config.toml
n_head = 3
bias = "qkv"
grad_clip = 0.5
MLP neurons of a small language model. Each row is named by its layer, matrix (gate and up: input weights) and neuron, and shows model dimensions 128-255. Each number is 500 + 25 x the weight over its row's rms, rounded and kept within 0 to 999. Numbers have three digits each. A neuron's up and down rows have the sign that makes its largest values positive.
A block is one neuron, or neurons of one layer that tend to fire together. After each block is what it responds to, as a language model described it from the Wikipedia text at the highest values.

L6.gate164:453459484521509513478475508537470488510469487466494547502521505487491492497527548512507495490525534475464529466514463484485508495495486460497470499509549542529474519488496517505482496495491509505498472467488506482536487483478481505493555499497529477524503524501472474500476530494488450484482462492478543497466543541499438551515456500535520486452516481456474534505482548511518508509509
L6.up164:518499469488492472487487501462501524533506498490479505512465531526517471496501510474488511526485502546468493483537517480460491475553502549497486470511524464527509483529489507502486486492515480474494505471489508519475521508488489543458512513492451503486484508532505508500497554498514544484497470504507498545505476472481495497501503525484490507478499520557509481476482493516533481531507
L6.gate221:478505466514471525529505490543545513531500505462520417514532475538517511492506524545499528491524502502472493487523500525495511504526533484486484490545457516490469541479497519518460503479510479493490445468495504523528471515527506547475502504520500465497516487524492482482507528518469513460477494495511485472533532521500489520538493516509511510503547512501488512500487491475514480540441
L6.up221:486490454469525525479568508504544503430516538494541509492492550458471551513505511484503503546506462497506512478467469489495504504467457462495514512488525478561507481471523497473500473507508497517484514482530512549498480485507500495496498453468487468508541503550540528478461555456524502508525509518527487524498475522531446514473481493521452486471514486536469463447488484513486486523494
L6.gate525:431480506486452529513456503511535523489507486486456517494471515487485536473481500507529500474529492449496472521549493498524540520481506507469514544541522493543461507487507536480463544525470520488484508451485508489474491537524482518543530471480502511527497519516552508525544492518462512517495503545534482547495522505520498551492457506477521513493523542488521537507533483466516513517521
L6.up525:516490464499469477507530495484536514497465507469512492496492494521490513469532493528508521492498492514484521508516490503511473496500520520524494545464490521525462471483474504455469482480531443483514491485453458502521489482493447532506487488496482498495517507478506466496497521490499520495459527472504525499473517484561495499463450509545460475429464503505535466514506508524506523513492
L6.gate637:492543472462474501474521523539483505503458485444475528510450482525527509512553546507483523538453529465525443474550485536478499493497520501489517489492508507544497511507487485471543510549527527479500539507521462502522484517492485529502511475482483538504529483511494502511531460457503494481513515487522510499494530466505483472496477516487486544514501486501485477545510488511537467459482
L6.up637:504513528498527463509475478479532520505508557498544490527479502533503526477475494484457524501513497542501477478502531466496497492464510470523497470524484512496530506484489507552486506483520539502517471503525489481465451490522442525511506480510438488528507517485517480511524514481501505536509486522469477521487501523444530514468438523474474521490501477478518493478490498483499534518508
Description: Initial-following period

L5.gate17:522562500518453511547466508483489520487521496482532472448491477499523504502470533503538469503514485472466509490483482487537522487469477479477487514484474450505466491523510500523502494486524534528456488509479474476493470483510536473490519491522510472480513508515515493511492524535491487458509474491494473502480495526507473514490475508498471488548529506462506467458508520462562495440537
L5.up17:517516514462485467510474469455515479480503546492479502446483515515484518513512490480522500536522486516529484519488487512477499537495479583485476524542509433503484487443509504477509518512442518505493540526497462494502529485482493475478500510523485521489468507510460473537487504495539512493508529483466497446508505492516516533476497528540515504504445469512463528542516489464506515482525
L5.gate134:536542514478514426529481478469567524471499502501467520490500546509487541476478507534511496500491502496561468485516488517469480466503489500488504508518509526497518498562491490504493500526581484456499481479471507488515502531517502512469479488495496519475487481525545561507523509503482510544492545532506523492508518499469504509479526550497487545478492505478485525506549461476512516470523
L5.up134:544471448534430494496509500493543506502495456527510512475524536497512468467469500531507539488506529515476494519480516554521479494504506498478453515459526539504516494559470517491535442526544481479493483474482538491476479531469505471491496499476516524515481538473512548497488456497458523478515511511472515461556485512509514505489500510490453457492545493505555493542550476486438485491559
L5.gate277:457516505470508529452481511490505473517474525478456469536481485530474530518488485505510536498488506520514477521464478516497476482555489500490498486524494506500524502498480519502474515523551484541479529464498462489462469470495512501464528485491530528510492514524518464499528530497495518515517510460531535501502461519465452482445524518501493486485483504499517516466520534532494452493513
L5.up277:484524478524467511517510514483508473465483521502495505498532501519502510478550474512509531489519472517502480510522494516505505540502536512454507454454519546471483499519512525508460529506519506533516488506484466484529467501461487487439498554542518519549514517505496476485498480469460499497452508502468520523523524528516458488480509484515489520494480500476539505479484443487500515469499
L5.gate596:513476506496483474522510490462558472498528487534503456460538472533452529454502508450487531510501542491498496514456501519505463536544498472502472515529520493508516491538487493511494516534494484507451488505512481518526460532502519453485528466471540487514519510519500509488479504526521523499470512481499545506489527465495482538500501513468521510505469476493500511509447458503491485505505
L5.up596:537522531440494516492538469503496490518520532495487500488538512521525487490475514464514477447536510496444450550530501504478497453487491487466494484507535485488529517486518472510473508490490468528451507496537447522519507535519460494482487478464507499492430486528517550505558513464491531499501524507502511528514527486498441512489522522484535504542501474477485532513547495493449475518506
L5.gate706:480503507485468502528474491519493508546472477478456497430502490479491498495484489535500476492460496536491467507522462488487539506478524506512485522534553533517507509519513498519521497543446499499495475470485524487495483537535493533504513504478492491489478467475526465494487509493481509483501507497502524502540489512551503495473503492514531512536500529471479522433480487443500507550497
L5.up706:505488483530458488505468493473470486445495501483479478552481521479502476501511474516458471481531497544498494474564507517482534514475495485493503518518501513512507527499529523512448504504519470509534511530491493520517534493516527453467502525497487513446470500540487496511481505564515487517475515473555482518480484508506500484503524489547484487484503513522458491481488504526493486508487
L5.gate801:471489543491521461488509512456471505504505549501505500479483487565476509471483463516504465519490496470490519517502465487493496484485535489505525474523519476482475482471489470478521488467473527504523516485479477493533538481511482495490509483521460489474514509501440471468524544488513492514511465466482505531491537504517527495530516494451506474474525518492511467508516460506517475496496
L5.up801:510482509467469481486520520478498469488465486484486505504468496508554536483486533503516506495503511503510517510497531491486501521461482513518529458466494463518489517500497450481516501507472540502489493483441451494538527508499502489483548497460510504479454481475475490483509534519496513519523469509526483529501497507478495491550518476492477480500490508506498524535550497531453485482474
L5.gate824:454526537527482456508427541463526502502491484474563521449525504509522511474462514528520482466497497508482492499474471458526494520491489464503508457472498496505467509488499494497491497525469478506492485523462474521519541489531521505519493505440478466473507475523476492516553514548459465475533507533467505492483493485501500491487522555457534549488522453482498506480521521526497501481492
L5.up824:468503481510527493501496485476481513559512528517498481483518537530526538440507552483501485466526520485497514542507505520500504466536509423521487498478499511483486484494464532520487519512472523496491504444477487532501497489490476491462512515462535523481448484487476511501536516481472470450487518519511498551510495482503502467454495490514496519497460502518535500508502511537495486487514
L5.gate962:449537463490504518522481521500503520495494498468477519542519496504499524544485513523521508462530487533508497477469469532511497499496500493482530465544500465539480516504482518519505476472469493531508530531518496484552524492507497504471520460463501493526513518493504499490517502539484559449493494490494487546517509517550528446541564530478507511489460510464507519457500508485477493506522
L5.up962:525478464480463476483466495446471512506488524441557494505504476491463501488517485504522456541513578493512438471508468504529518483524461465501498463495541495503494515473512482501490461491491523511500513525535530466513493491531508519513515518510514452512550551554487491524527487542507520485454502513430508532530489505560526516542496492429510473492455477475518483482481465522497498540479
Description: Causative make verbs

L4.gate187:494500482485493451514500494452465532490516501551517502496470481553460487507480484505515487467509484491521470489521520476502486487460474478494499488509481523514491530562531467498490518468510498475490510462506559536458536549539488506515495458545490477511488494453501515495506540543512467502507477495486531501480506534513526506561475483510496534503488487513440515499515540451503513527550
L4.up187:505544513467507513529489512465487499484472476498468502520486483505541541491479442522513463554454522512499522460486553511464530542543516552470479502498480483487491429511465518490500482500486508515575488508513477504483474493467470516497477462512503501492481499491482459540467523479501554519478515531515529503527507523512472503501528482506500494492489484513497524480430505528525524513527
L4.gate866:546506493524522497465523494498534501512479495524517524498494428514540447524494492540506459505469467528518475477481477529513538484528535487494486524483511515478503478515494507491509439521522515486504472502488478461479523543530457523502487510541522487515480540509530516488501570497482489506468527521508496544481520511466530509487517543524533507520475473511457513524453480508491527508527
L4.up866:516496461528545498512522495499501548498517539526516479464490518437536483532518475469504502567484500513499536485537520502501485494512517492517510461483470517514482537539506472500509507489533492501505499543489538478488483463467481524513537513504503493540512542472528546484491559513480477509458490522451526477467508507512491508521475516463482533483482515511511483516479483482448500502537
Description: Year digit after "2"

L4.gate447:504505535450507492549507464495530524491511450514497508496505503549467508509454501487516480512484522482557536488484507486492518495489504534476498527513528483467524453478455514509457450532487513514507494493475473494478507477494501500505505510473481477503487498506450499492529511507509503491475517515503509500508528485497474439520547486494494499477505470511508529461482463483476484511473
L4.up447:562472502445500554490478469484515486511480529484493510458499541479482494490518517534485503537517548487557528518517525529512495509528460508486525545493465506487499491473509531440483473480534490486491480494489533510485541518478474474518470520500501481510500486539526549498541486467510492502481528477533490503447503497519504438477455479504511488452477535513511517483508482541474459471485
L4.gate838:480502459535536550465487511501487485515499506463509486429468510484477567529518475536515469474476479488562450514544507498480503536483486482526492544459487448480499495501481496529542567493527508499523524544511502533507493476497501488512474503479501513527482504490529457531486500517486507501456521497546496523526518503531471439512542520481482518475496470482486539499489449539496498474464
L4.up838:477532498517506454526499504489475521494516510520530494520478536516523490463495493473505463511477477481563503486511499498491524491488531509488509481497485465474539458548532470524459489553528507507485469468506499470507535471482505510468470456508510508445521469518515511520483479510494499504504531502502503535507504552496504450480515469508500486472501495536462494508499484523528513495483
Description: Verb after infinitive "to"

L5.gate73:502494497525480528535529541518480501509507486532468489529538465526495450471497503494490456470483547454521484444547501454486473524472530461504543480513497502533484501510495510519494474438451528514494478502492535553499517487522499519517518488505503465494479506455512527479455500517494489464512467482489440521495528495491498503538478511504465520490479501499470499499491484436530510482493
L5.up73:498495508531525482486484531513503534490520497507494477518497543523511489530491548488482517512493473464470467493545451512484458509460444454509539457488487489496458482483469510524510499475499500555502499521523496501477502533443468468506513543519463460457470439459549468461517470500501501515463508489501472469471512477510506503482504512501488481462550495461514468493483500504487495535502
L5.gate150:484514478542525488487561536480470503503496515458530507473499472498487512543456463533491501519476482499529532501468485490509517497514474522453506499526508519470495454511491497535484442542456459449506483451518551462481483520492480487508544448500481486531484525489496491497476530527526489510518507480462502518482487502505516472516500481513502566525513446463509494460486500470501503486508
L5.up150:511447497507453508532513542458482540448505516513468532522492515532482545509501492458523492479489503491520470487513474502478467462478466573488487527467515470455487457517519500533483526501477533498475511528482490512506478503484486469506512484493506515549496535498494480492485503529513463514513475494457469511540511496523499530494519533565524506558459485517489478515503497500483503496508
L5.gate458:510513505486463527499477480506491502499523489527539529437502462499525520483494485481499464478509505482479489474518506470537494513474523456501525524499477546502536525516463490514512523505480489508465497491466522483501505508496468492522502455508522503510517489480539517517474517513469520486473453482537505503489560486485508491503510506464530523497527517483473498509507490484521455501528
L5.up458:479498506526493478573521481564517516519500486551503475492480528532500516513483509513496483473480506488492490481540479479476445474523528505511517534521470525515517453524471569500519524490477529490525440538500511502516477491501505464484527499534491481486532493480512442537481514478475471506519439537494490473491474492476470513513489509437533503518494495541471549488493502483487484510500
L5.gate579:527470477503510512525476457523469507532502454542453504516479484522474495474504481530491480520498490522538472499525517495519517501517578510516477494530514536472509507543453531531509516457446465515499445495521539511493515525536530504535488462551511504486482492442481482512494504530529471484542514494533536453524537505500472524473472528465486526520509494504477506488450540476497482475482
L5.up579:500544470478458470502513532513548528508512473532504494498464470493544499520528494464510443515480487471438475490524458517441459507478472513501519493476516521489447509514505519485518509514500525516459522489505515488489474480519508507516476474490465534525511480434493472481524533502465503516486541482518504544467491495515510544502496526504518492494486510470506528510550476500480510552548
L5.gate795:471439517498489458484481489503462516468543488538506474506505437493479491533512485478495462490491513466512495473478449523480550536527528495508527527511503506469542454546496529557525498512486485522472487499515525501522512501541504444478493511528516483494520496495490476479490498489527500458510564501491510511509515463546506497523472486473538510479491522501476551510485513468528530520567
L5.up795:495486483561457536502499472493489542541482534489517522525526485496485506429475526484447536504482487494449504540560470526442507462517553538507491469520549505486542515511496532477539497514520487464449522469524535491519469553494499528551487493542515508503511516484530547458479464461517469483496482506527523523506482487485493502534563524488466514528496491494468513506526526504496472540548
L5.gate887:508512510517481532521518502507496480546491491494496472478482492479492514490477507474485492481512511475510519530511517454505505552477539480490531513511448532541520474532463502495504477506489506524471444518512549513519512546514483470504551466499465483455537518470517508486456505520513519507504472469511500519522523423499557536551480537477523495468493485531508460505506525499494533492530
L5.up887:518499485487536500560477477500503506479489503487568493473451532521461495508479493438526503510474530532470490510503524442499479510502506453476522521489494514528510475521502466508476528498475495554496504510487516480518533498471474479531530502492502526460481499479487527451500469505493502536528516530521524514520517477547521504495529525488535479503489501505466546513453531486502491524540
L5.gate898:526509493517497515550518493538453510541535472512521509510501514529491499502502460461481459504456508481518491527491497556483474501488520489529492537521465530472504521539532487518479479510462516528456446478511508535530489520549491448515526491532500479458492529494488458483483526527482494492512522490459486476517502508473502476496460553458504526489485495512460516532460523527490493481504
L5.up898:445500503497541502515508475501511493533551496515530476447515517495499479505498518489537464488492485498545508498511514525469453478469544490463508506504486515491507477496498516520548494538502439482494471506507470510490515541546549474490513471531529465494488471503519519456500552530422492505492491524491437481493510445504515485472516531482517489474466507479507537489527529491512479519527
L5.gate953:508531519522498514529475509509512538529539505510528513463495491493470523488465509451529462498514524472492504471514497477505497482486514499509486526522523516527481448554438473526486486482455487490534528483522534512530511521502453530466485492474475439509499487496475511475465516494507478496482466508526530492486488467489465512499492473445473452471513482494449504486484502542527510502545
L5.up953:513504495528508516521527509529510551474528493514491496511543529521513482499505455466509465494465495548478499476534449447493470533525527529504498454507552504459512480485481466476470488496533509502466471508504500502535469483514476456475495498482519532497470472502522493464480547496488470567475492553497483499503497540547459480498493525539490518504498453497502508543488487512487501531555
Description: Year digit after 2

L6.gate29:531524507514482487506486541506514546516496504487490510534542512520467492507510474487521516443526511516517522492552536527493514487492514513539493535533453476506481494505473542507488492486530515490497505454477490496494503441510485524520493527466489536461518482499526463505491492517539499491507471469503519493469493518446488494487517462546487503524510485522481496458483480497484504545469
L6.up29:504486530491447516562508493455518485472509479498459473532483479533510452541512525521470487518492463492461511483477498466521509527514497500504490508453505514494485490487503531438536506539476496517473469483510501501527511513491487451532502476508493507461480543491497519474496517491518472496483493480523448480492473506561496552542451489520487502477552516543507476526504483507462486506514
L6.gate437:528546522520479475506490470495445558527527487481519485556492508465535481482531499474558513498459522486486422488468524526452502489483540485512522532483484498476531457488498464512501434530508519498528506520474505540499517462526485510519472494522501529506490455507511518506480519503461538490460509503519476514484520498520468484532479514507524536516483495493487515509506501451499519476508
L6.up437:507521472500460494455575527461489502485502536474513471514506477550475449494502481494503533526499527475519484460454454540554490533507492469484475478483472513472524484496526482479483504492506470472512508456485493448474531501513477509489516474507521515481505464512507538527491506498471469463516495470480518543511482463487493506508504509522498492512518488535512499486542524496461499498500
L6.gate632:523501497468481514502525492442500523522540519458561509470514455508485473549540491533488517537463522494476495470548473487510475526501526516511504551494504500505523510556469495511491448509526499493488504475512502494485516447490519522472502495509548502492527505490529502517530494511503487501532483509497496512465490516484495503526522481523518510488470510461487485488471467451523506513531
L6.up632:495524520500463487512530503501483485471495530502498500475490489506501517505486494484458515495508555513493524469459472511478493479485502522512481465492491478465508479519508503531483515505514500528541514516471494517526475510543525459512529518446494468518494542462553509493519465517591478497477488470501509523487417501568514484501479470529536499510470464540471524484520532512537537512465
L6.gate933:485521465517498504508534496550496519486507504507473530498511533496542475489520500472525466484491470488484492454488424460476538485465497524527466549454475523514475477494485460506495501529528496485448496516508504521507488453503494511490493519555532544465522498534503547538508551534491474482472494520507488523489517449489502519490477497472504496493494515533510492528481511508538500515548
L6.up933:519526515494492512487451534480489520519505461471522471489444540477496495539550481524495532480501503515516493517487499483517502534454547534523522470476487442489480505491487488502513484496502468507545494514503538495483525508522465518526501497519514522465547492476461495513523517504534522467506512499519478559493516487539531507483524496466522443540475491518526493517527474470523499487527
Description: Second digit of numbers

L4.gate294:511527484538491490497491507493525527522513546457513505508492454496538518517496465475530494512488508506537446493504549546506493494479544486469491510524482507514513500474475532455447514493476513498473488488509516455525494542508531531494471486523538468511513459471497541495484552531487473500509532490502514508521515476469476522511484511450535496519501452483564531517486457503522531508469
L4.up294:513456532514496461448508531525482511550530492539526510516482553465476495462519524506519488531495471522482491512528469550471501505482490477514488497517482484463473538518468472483541527501521497508442540497555452474531500539500510461538479509472531489543509514516517471499480530498480549504526460507542470465500531509485547496470486500496450475532492511493502455509483494499457495517476
L4.gate776:443507479538507519492535466484538489504508468480477472519465474466517509525502475524509507543520526496547508481510481478488507500536479520474469505489493499520468499517500563536497506528458488485462499514508500497500511502482490512466510501498507483548460512541519488514500481435508525516511522483446508496492531502512488477483503475472460464487474514520513546547498510532486512502506
L4.up776:522547454466485523504448538500499460466515481489500522506465508516485470516453505480473517557511491458497539526490466516466506505554526479468472528489528541505495485475479517507505501494473512477507503481495527515489526501502506528455514512493524458496500483515517512501508475499520514544521531491500496537468518480492545489474482467493512496486487531514502487504478519528524521534510
Description: Middle-initial periods

L6.gate62:489487524469513470521496489483524541546481464500492551432531493500494514519471529556496512491491493508480494482506510545534477495492497493473525491520470446546473506535475461583469495515494497511475532541482511490488539466506500512460512535492498510482511463505495478493531513527440483515481514472516501523511489510504497502506498506545492484547466494526537488503495494535519505488503
L6.up62:529494543469474486492493524467483475524528506482484482457507537504506516523499531494507516526466513513490511483475514511504482473473498549474472478480462475455490532502452473527492520528488501512481486563494479514524509491483518499510542530442528485484501490502489527492520476543500508485535528491522495469507475492532502493502549512501523455439490555471514512437491486456496505489523
L6.gate407:534513536508506526486487493510497506524509517481518495474487502540470516526499526503519514489497524492503490475487522505469482543465489541463507523531477494456529488535469521485501491493543457478522547556458457490465522482518495489571458492539508492496483461497499536525537517496483513523537515524468495478472486548494503443471482497472484552492529537538491473458487497507534501505493
L6.up407:518485471487483489514467498521496496483509492531446491524520524500459512475504495527477467514539511492542541488497526491523471522503535530475526472471538460503524486498489515460427520497527489525541542515469487475509489529479540481468540492513486514499485492526456527495525494501474506474492532550511487491520479534468509474488520527500524534506513497513492537445442493473516542518513
L6.gate441:543477482458523518498508438524491523531484516531496528505515471488500517507479513520469501486507492519479477501505519501508504535504486487529491456502477482477493499456489491492476514502526493540500525508485525518522524528460504512529511542529471522471508465473496500522483575435498506476474507472557513513489544511530511535506464457495494478506481523509473472466472505537517555469533
L6.up441:508504476442488496506525510534504526545514466496483492462502495471504556481476491545491520495498492471503447503459491503501485528495523498461531547478538502526503502504496474473465513533487468514519497498463498462526477493503483509496503491467507464541545451474495490515459516487490484476531502508507440487484491505505441498506522492477514493510456505483502512464526539510458509526515
L6.gate972:496517508456508478544523505512468500518519488484491502481512521536442521490456529465507479527492460508536494524508454473455485500513485510510466525476480529526550487523475517494521480516540545512513527514481504474474508480513506482492521522485483488459507503504505508486463463513492484504482503524480567532517480491511494502483540458513500478491509526480507523506530482549527466486492
L6.up972:535502499495544472468524503476519484539487507476537489507529518506508481471494522507507490539497511478518533493506507502502465465525510540525484504498463477488533488471542488499478493464513485497530537511505502460553504502465511524488534505500497494463491483521486489506533508501479425525458560539511506471493482544482480477514504533525497512503491535458524488489507510529524462501490
Description: Light transitive verbs

L5.gate376:519491473484486501527518480470478476507511502459514498549492462520497483516536498485543498500534522491507472514458519531530494492484515496494435443549498474516513478487485493507494510537505507539470486491500510489455474505498504503499458493530517507500514504503519513500489529507454429505481502493485501496549478517543477528474476532476515478459521489539500490488496449559509472485521
L5.up376:499516529481489503519496527499526503481507474496494514509533549549508506525560523512485509488482481500477538529465461506526541511495558512548491515480520485517498536455482480483469501536482466532473514505529542534499496492512479541483493554502519478492483504477504477484509533490493512482486532512486505536426569545505522507467500511481514499506542502456495519545487501531471500482499
L5.gate496:522507484527514498497500565492459489550507483516526493495492495479505509497498487478521500512503519520545510489525462472476482517550507473491533474503525533524472470473465505486478516502492518487464463470483501543501515499468495510499501518514512469488498485502465508527496475480489523527509521466473469508485480511505484517477467527525453466530549480547517438515509467510488531482493
L5.up496:485520475466504490503463515476512448470530545485531511526506500520496521488514509546478493559521474485502548459497490483497490465532525503519490492529498471524487531486476471517522483504493460452487529507510512522487525519452528463482495526503483537509452476501489417495476501485488531511521523504481421506500538482543507517528524506534493492497504536539526478507495493478492503522495
L5.gate569:475516471520455517497489497470533507530497497469527514479473469492498489492483476514500496526496530511543453466512508472486539471524526469468510454486522473508499520484478517483510478510482545493544559518485528484459507487497507537503493517525519457498485464492510524496466515509511484475527494488504519493527472550550465530496503522504448518486517523521549499520517494530491506496498
L5.up569:487507535483465459506516487463477527538482473502519505470516505536506436509510470475514530531493497488509510477488501487550518523496513532478518410504498507499470548486546501515482466504477491528526514458497517535469526495496534510487504499471498446511442490484494507483542482478475510506485505498498489479495542512498516524551490501481527451495486525495522509510489530510513520482518
L5.gate702:478540542471503514488467524456521482520519494474496449522482490527459478475481497474497547481495445495506486497472538500489487500502509506453487520521497518480507510486507472491494555488522446487483516527481530494486467495546469477465498478492532461502519498477537564530518494501515504518506491499467497508510504545523532545512503480425500553516481483530480481532476497490534485495528
L5.up702:473513496494521486498455502479517519502502444524496486458515549519510536466493493493524519501478516502527480501519465526463571505482475446453508522516457475515549486466454508484516534498473504528517522484499523527506504500471491501527510512493448496524501499497525494486478470528489502550517472517505499462457443564556493521483529497480513497555472495547498550494483495503476487519497
L5.gate819:498509483508461424521508517522493497498498465474544488495496534488533537470502531476508510522500514500518454520489527471497515505470490493468518500510521494558453489498487510498492500477491494485460524481506489497501486520520473525497456500530482488479481524515511462511512526482469497467518510504472458540499498529512468472525508471454496506458542513521551553505491486528510474473478
L5.up819:505534559458473459499519466468501485487519492495493487528519521491479506517554446511478471485514508486439485531495514525521496484495523488518540504549486520504485496485526465475504471497498488466482488514519502511487505497463461505544521460518490503547528475480503516523556497505524510454506506531509487493521494470530491495513419511532525477476527520502506487491482465486479522471531
L5.gate917:540504541466470467501529481521549462519550529447511491508484507480480480488499523513506523499472490530501493481485502503501487481463514493465500518538494541449562513492459501529508501532517476500502517482535537517522483512547528479549498488515517473507514501504505506510488456485501521517492433498503485542517471480539515527533512519504543494489534480504512464530517452524462509461486
L5.up917:487513503526487492479532505489450518492474532499501516502485503545482472510601495500536522507479471484467502499492530524494511521507506490498472495507467473521531538463522550491519523485486483478512523534519499529484506473481532499506514540540512499496474473454539495485495481496528470449549503472521485485491541522495512528474478504464509492499471505480535463454534489511502537448547
L5.gate926:515474496519510525487491495457494531518469482472491516510469517465521546542498550543496500496471515539523467487492463484487512532474556470497522518470508475508490503493508479513481507476459496520515471467508515505537499520506515528508528478551500489462479498519485509545488521539454589490512471515476499463529522503500505514517507495503500498508509504481486505546530475573534524541504
L5.up926:471528494548482508511479487458498496521520502473478498542479462490522511465495482476502524469490492505496498489520521534503518503472466472479453470497483488506547521486504500506545511460455497459492533508497523509460518549475503487498503527490517470447451470525579527453507495500498511545515540472461500477521534460527492528479466502492501525470511545481468450509519526493495497490501
L5.gate1010:496536507503480462452470483464522535541458483496525489516518523464502547466501499486506501483486479466512516508521502472533478508505540530486494438487529479562496559490524518520476460476467525504480495493474508454477475498525508486504445455503467527547472512492516513539546544483502530456490504519512509530475535488490528529499491527492502469518474507504509450493500482494443504534534
L5.up1010:472514542540545501485558489505486535529504479481532520474458523516545521533500451486505474480509444452492513527461549500522513500513491488480513504507462461494496501495465517471540485503532496481453493453514502478472515528464525506518476497473455448556478513512522499458520482507494491495463488501533481510499499480522506551480472489487496505499537508493554481507477505484532498522486
Description: Abbreviation periods and table separators